config.toml
norm_eps = 1e-05
init_std_o = 0.00869
beta1 = 0.93
doc_mask = true
MLP neurons of a small language model. Each row is named by its layer, matrix (down: output weights) and neuron, and shows model dimensions 48-175. Each number is 200 + 30 x the weight over its row's rms, rounded and kept within 0 to 999. A neuron's up and down rows have the sign that makes its largest values positive.
After each neuron's rows, "fires before" lists the tokens most often just after its 100 highest values on Wikipedia text that the model never trained on. A number after a token or word is its count.

L5.down602,169,225,225,176,185,222,235,210,228,231,236,195,139,189,229,206,206,209,229,225,204,196,210,189,238,188,157,134,225,207,209,254,158,244,212,149,196,140,197,222,233,186,199,192,255,209,163,198,188,165,197,150,148,160,171,181,228,222,224,230,247,225,182,224,222,173,257,205,200,167,195,161,194,216,197,174,198,214,218,264,124,172,244,213,197,228,159,163,181,192,204,197,195,223,187,148,206,205,246,175,183,189,230,201,219,193,189,149,194,231,216,151,172,242,212,226,202,187,206,137,161,198,168,201,226,266,218,128
fires before: "\n" 63, "s" 7, "m" 6

L4.down437,208,225,203,182,237,197,245,202,202,240,203,165,206,187,252,202,244,240,191,237,205,164,218,222,222,148,163,193,209,202,197,197,217,201,199,167,283,183,213,278,212,150,199,208,171,227,230,250,227,202,226,200,204,209,183,211,201,180,217,183,199,167,249,196,172,168,194,182,138,188,142,237,239,180,144,263,188,199,258,211,195,220,203,193,164,183,206,187,220,200,154,207,172,223,189,227,135,188,195,202,227,163,156,215,199,219,175,219,190,198,220,185,181,164,196,178,201,213,171,204,192,215,203,195,197,228,171,210
fires before: "7" 20, "9" 19, "8" 18, "2" 14, "6" 7

L5.down423,185,243,197,219,187,262,159,165,233,238,197,215,139,189,199,207,144,257,183,157,253,200,232,171,222,228,162,241,179,207,166,152,229,204,233,213,149,229,140,253,177,181,167,219,237,218,163,223,215,178,193,159,230,269,162,139,219,204,191,191,224,251,187,164,182,210,174,163,219,234,203,194,230,218,166,218,152,209,202,187,202,223,215,159,236,231,238,182,234,220,250,216,213,198,226,232,110,219,182,238,208,210,227,211,207,211,179,195,192,218,149,196,250,247,217,173,208,225,231,198,224,215,185,239,208,207,244,215
fires before: " |" 42, " " 6, "han" 5, "8" 4

L7.down557,172,192,230,145,221,172,196,210,200,230,204,226,151,208,155,215,170,230,231,161,247,191,240,241,193,234,207,160,267,204,194,206,236,215,183,229,187,210,211,211,261,173,262,197,222,154,225,169,218,201,199,180,202,218,163,202,182,244,218,191,177,224,223,181,243,256,198,184,214,165,199,154,217,223,200,167,242,154,212,183,270,114,191,173,264,206,193,196,205,226,159,203,228,160,205,241,158,272,235,198,228,158,164,184,183,203,169,202,174,183,192,240,199,158,235,203,253,220,214,189,220,155,212,245,241,210,176,156
fires before: ":" 42, " that" 10, " \"" 8, "3" 5, "," 4, " " 4

L4.down617,184,171,194,172,218,187,177,182,204,164,221,169,210,180,161,208,229,260,197,194,195,208,146,196,205,185,194,253,194,214,212,250,270,209,229,224,158,206,233,186,157,245,214,189,234,220,244,200,221,203,218,200,168,164,157,177,227,203,173,256,156,216,167,268,179,204,236,232,231,227,246,153,196,210,228,176,243,172,237,226,192,179,246,219,198,213,207,190,164,226,203,204,176,151,205,247,167,201,164,239,163,192,192,242,182,214,231,206,212,218,168,218,235,216,141,148,174,208,189,206,236,241,208,200,219,203,162,177
fires before: "," 59, " later" 6, " he" 4

L7.down272,216,170,213,169,169,192,194,188,177,249,224,205,193,195,222,257,205,185,234,190,163,189,157,179,150,239,233,148,202,193,194,194,253,174,211,169,175,229,216,182,215,228,218,185,196,182,161,244,166,237,195,255,171,163,159,242,166,223,160,230,207,237,237,189,172,211,219,241,240,168,223,235,235,217,172,181,253,150,235,263,183,223,210,198,159,184,172,160,215,204,143,174,205,179,194,255,215,208,186,178,255,206,200,200,194,192,222,146,222,177,178,235,226,202,174,207,197,207,197,187,172,215,243,174,128,184,191,221
fires before: " |" 51, " " 16, "1" 6, "3" 5, "." 4, "2" 4

L7.down654,201,263,183,228,236,208,180,211,194,183,201,227,199,225,201,146,211,171,214,241,209,199,200,211,247,241,220,56,164,208,212,238,177,213,224,210,176,180,200,264,242,180,161,199,205,155,220,154,198,204,202,249,178,185,218,194,186,202,241,191,173,185,160,176,216,172,178,220,193,171,207,196,167,227,216,222,197,197,207,192,276,213,195,195,226,195,219,202,214,188,183,240,186,181,181,195,205,160,235,221,197,235,187,183,173,160,181,252,181,170,216,190,150,272,196,217,202,213,231,281,187,220,164,234,181,216,173,259
fires before: "\n" 78

L7.down392,237,207,187,200,169,188,278,207,203,225,214,207,190,191,153,166,221,245,176,193,137,184,207,202,186,169,181,277,243,215,212,214,281,191,206,208,226,208,207,217,226,196,191,209,199,188,194,237,192,223,229,181,193,161,222,138,270,189,224,214,192,273,213,212,193,147,158,183,173,247,181,195,208,223,191,172,258,206,179,189,154,191,182,221,169,191,190,230,191,250,149,188,134,191,188,190,190,223,239,126,190,210,226,221,206,226,199,218,201,188,214,197,201,186,221,142,214,179,263,218,229,199,218,211,199,221,193,238
fires before: "," 65

L4.down276,212,172,216,236,210,162,231,260,181,220,194,231,212,205,210,222,237,186,237,242,189,232,127,171,219,233,233,173,197,233,213,222,219,162,163,196,134,220,184,168,222,208,235,169,243,175,170,175,194,227,244,205,195,204,196,208,213,216,187,244,133,166,221,190,196,188,202,184,182,176,259,230,213,186,221,211,213,170,195,209,209,154,137,284,243,181,163,186,192,210,134,200,220,164,206,203,236,173,218,224,189,224,185,238,168,246,202,181,187,179,225,193,176,180,181,201,210,224,217,222,236,198,143,136,242,192,183,153
fires before: " |" 23, ")" 11, " (" 10, "–" 8, "," 7, ")." 6

L5.down106,223,237,138,253,220,175,186,175,225,212,207,222,149,180,171,190,211,215,179,240,254,207,228,207,174,224,187,149,233,222,201,219,151,232,171,201,195,215,201,208,229,254,160,150,236,241,152,154,186,189,188,146,239,164,178,220,205,164,203,224,229,243,247,218,208,171,220,155,179,204,215,234,150,221,159,200,245,213,190,231,156,232,225,240,205,162,158,241,240,137,157,193,183,207,195,201,261,151,247,205,214,176,181,263,201,137,240,193,221,189,181,200,215,198,205,225,208,200,197,238,240,211,264,163,202,195,175,161
fires before: "s" 93, "m" 4

L5.down578,161,170,197,198,181,170,159,247,214,217,163,209,243,174,189,134,210,243,172,253,196,212,164,167,162,254,218,96,221,236,192,224,252,224,221,173,199,222,165,168,205,184,251,191,165,171,212,187,166,239,242,149,210,168,174,213,193,223,173,167,242,234,198,198,149,210,225,244,203,188,159,197,228,225,219,195,212,209,208,241,177,222,188,221,175,229,172,244,208,202,166,159,208,214,160,260,180,221,212,215,220,232,196,233,199,213,231,221,189,253,146,224,230,202,149,155,201,186,143,213,147,229,258,195,222,222,201,175
fires before: "\n" 97

L7.down404,199,167,193,255,165,201,194,245,194,203,165,181,223,283,179,175,211,250,233,197,217,217,189,170,174,238,189,185,204,201,227,225,201,202,199,177,213,179,169,257,207,176,181,254,306,134,178,187,166,254,169,207,188,191,175,122,169,201,191,232,183,152,156,233,170,215,207,205,176,199,209,212,180,252,212,224,154,168,153,183,190,219,215,262,235,187,208,188,255,189,256,206,204,184,197,164,212,210,253,136,235,219,215,173,163,149,204,246,192,238,185,180,247,228,189,180,177,265,186,209,170,214,154,119,202,176,165,210
fires before: "\n" 75, "---|---|---|---|" 5

L5.down542,218,208,235,232,236,173,229,193,168,238,177,241,197,237,217,213,187,192,188,206,220,186,226,221,197,169,159,93,192,210,256,220,196,204,202,236,168,237,213,281,218,219,209,151,237,175,190,190,176,208,190,98,181,200,189,191,173,193,210,233,215,229,125,168,216,162,171,197,232,123,154,226,125,166,182,203,167,241,223,212,209,215,231,187,229,238,191,195,206,192,200,204,232,246,203,186,181,164,227,204,193,213,178,219,161,214,247,212,191,239,170,211,254,195,238,173,208,194,203,157,209,199,211,203,195,169,168,182
fires before: "s" 71

L7.down16,258,203,195,198,224,199,173,182,173,186,197,180,217,224,193,170,218,205,159,216,215,271,206,182,243,172,193,200,222,214,209,227,221,212,184,170,141,221,195,201,183,213,140,205,146,205,159,208,207,179,176,183,226,168,216,132,235,200,153,198,160,143,205,161,188,285,205,157,239,222,211,207,224,235,195,196,257,229,186,177,170,156,241,224,194,219,180,159,201,191,199,179,221,182,171,199,152,167,223,240,156,214,161,223,205,241,234,235,205,256,144,187,155,170,212,186,200,212,118,148,196,174,180,201,220,185,188,246
fires before: "–" 36, " |" 12, ")" 8, ")." 7, "," 5, "." 5

L7.down86,194,223,176,261,171,225,192,136,163,214,186,192,218,210,198,198,197,148,187,208,220,214,241,220,173,171,221,151,227,217,169,184,212,206,175,228,262,190,168,225,230,193,138,180,193,240,214,216,234,165,231,216,148,162,183,227,219,258,220,247,252,197,185,191,212,238,147,106,166,200,193,165,226,201,196,213,168,181,223,226,204,226,211,198,154,256,167,231,264,179,216,169,161,209,248,208,198,207,205,212,175,172,149,228,243,207,229,195,223,207,171,183,208,240,189,205,182,234,182,201,151,174,166,178,219,249,173,228
fires before: "s" 52

L7.down192,183,214,191,228,186,154,266,156,197,159,151,206,140,244,167,231,197,229,252,167,232,213,231,234,153,210,202,246,155,192,206,192,232,155,139,221,206,150,260,247,209,205,154,192,169,228,194,231,211,220,198,178,206,203,199,196,146,266,235,215,228,209,190,226,206,189,215,132,196,195,157,156,186,185,200,203,227,184,213,127,187,254,237,156,225,176,214,197,247,203,258,169,177,195,166,203,208,166,212,184,208,208,238,194,200,183,200,224,153,202,214,258,196,224,207,181,166,154,196,188,223,224,227,210,198,172,184,193
fires before: ":" 80, " by" 4, "s" 4, " |" 4

L7.down575,213,181,179,204,204,224,194,206,177,173,212,186,214,217,219,198,197,248,143,119,214,234,264,240,204,202,205,127,254,241,207,209,169,198,148,208,229,197,203,281,151,176,190,218,126,210,218,203,174,212,250,188,224,207,165,167,162,167,235,157,191,172,176,196,195,200,172,191,203,204,175,242,183,244,209,229,184,188,212,215,206,191,211,258,219,199,197,190,173,214,236,164,201,204,222,198,216,255,242,204,186,168,165,166,203,157,214,233,181,216,260,192,210,224,168,180,206,212,235,219,164,127,218,182,211,184,201,178
fires before: "\n" 98

L4.down245,253,224,260,239,203,240,196,201,231,206,205,202,234,240,179,206,144,184,190,208,193,262,160,206,182,186,203,141,197,195,230,194,204,185,176,141,199,176,192,242,159,177,197,220,190,215,221,196,163,194,209,123,189,205,223,188,179,129,187,250,175,178,237,255,182,160,235,186,228,152,214,222,203,200,202,193,232,175,192,250,172,189,259,166,175,210,209,230,180,180,172,179,191,186,168,219,214,203,191,242,220,197,151,233,251,166,231,129,214,228,197,173,189,203,206,197,232,249,177,239,225,161,150,196,202,247,229,225
fires before: "s" 92

L5.down26,177,210,142,193,176,219,167,144,218,226,191,162,234,200,180,159,208,183,233,266,219,154,159,212,188,177,258,277,215,226,188,135,215,207,174,149,213,191,263,227,186,179,132,172,147,236,222,221,194,238,185,206,175,169,222,161,218,212,195,244,229,180,213,177,155,210,220,216,190,194,167,220,224,190,176,202,214,171,219,220,203,183,212,202,206,210,196,225,210,268,170,194,244,247,227,232,154,242,220,209,164,169,193,220,186,205,179,209,170,163,191,171,226,199,217,158,181,223,211,227,223,246,190,184,189,185,172,211
fires before: "1" 48, "2" 18, "9" 12

L5.down175,238,226,193,208,214,222,192,184,209,230,164,185,204,189,163,231,179,192,254,182,197,216,201,200,172,223,221,175,233,257,177,190,272,165,208,197,216,217,189,233,216,227,194,181,232,161,209,200,217,282,186,197,209,243,206,210,179,201,182,230,226,223,202,196,167,237,229,135,240,218,203,196,207,178,190,245,212,135,188,133,208,169,193,188,201,202,206,128,219,169,222,215,187,226,224,199,170,208,140,216,241,158,222,146,187,176,180,179,232,184,244,205,180,184,184,171,158,193,200,182,217,228,213,168,220,236,201,206
fires before: " |" 74, " /" 5, " \"" 4

L4.down399,189,212,184,223,178,238,162,215,217,201,192,198,221,225,185,153,247,227,172,241,230,211,220,197,181,210,202,242,205,192,222,160,206,170,291,161,116,196,198,184,169,174,174,175,183,206,209,148,223,193,217,169,175,215,233,163,159,199,181,218,166,217,202,200,147,181,186,221,185,201,201,249,196,218,189,176,190,176,232,185,188,191,256,174,192,252,149,193,167,233,218,188,232,195,208,183,150,226,205,175,260,194,121,189,206,239,222,184,188,261,219,153,220,232,198,182,153,216,218,160,226,177,190,248,231,200,189,240
fires before: " " 57, "," 7, " the" 6, "1" 4

L7.down399,188,186,86,217,186,284,169,218,206,196,160,210,214,168,247,179,185,198,151,235,212,215,225,204,211,132,214,247,208,202,194,177,146,163,198,155,243,219,270,210,121,185,165,150,135,241,163,211,191,174,254,213,178,187,216,203,184,264,222,205,200,158,209,225,195,239,176,203,241,213,158,162,210,195,207,222,169,203,190,172,191,184,206,205,201,162,191,218,228,199,149,179,184,216,215,192,225,210,188,211,221,238,230,212,183,174,140,199,165,203,169,190,186,207,183,170,137,151,213,190,190,221,209,203,166,145,181,215
fires before: "1" 17, "9" 16, "S" 9, "7" 6, "8" 5, "0" 5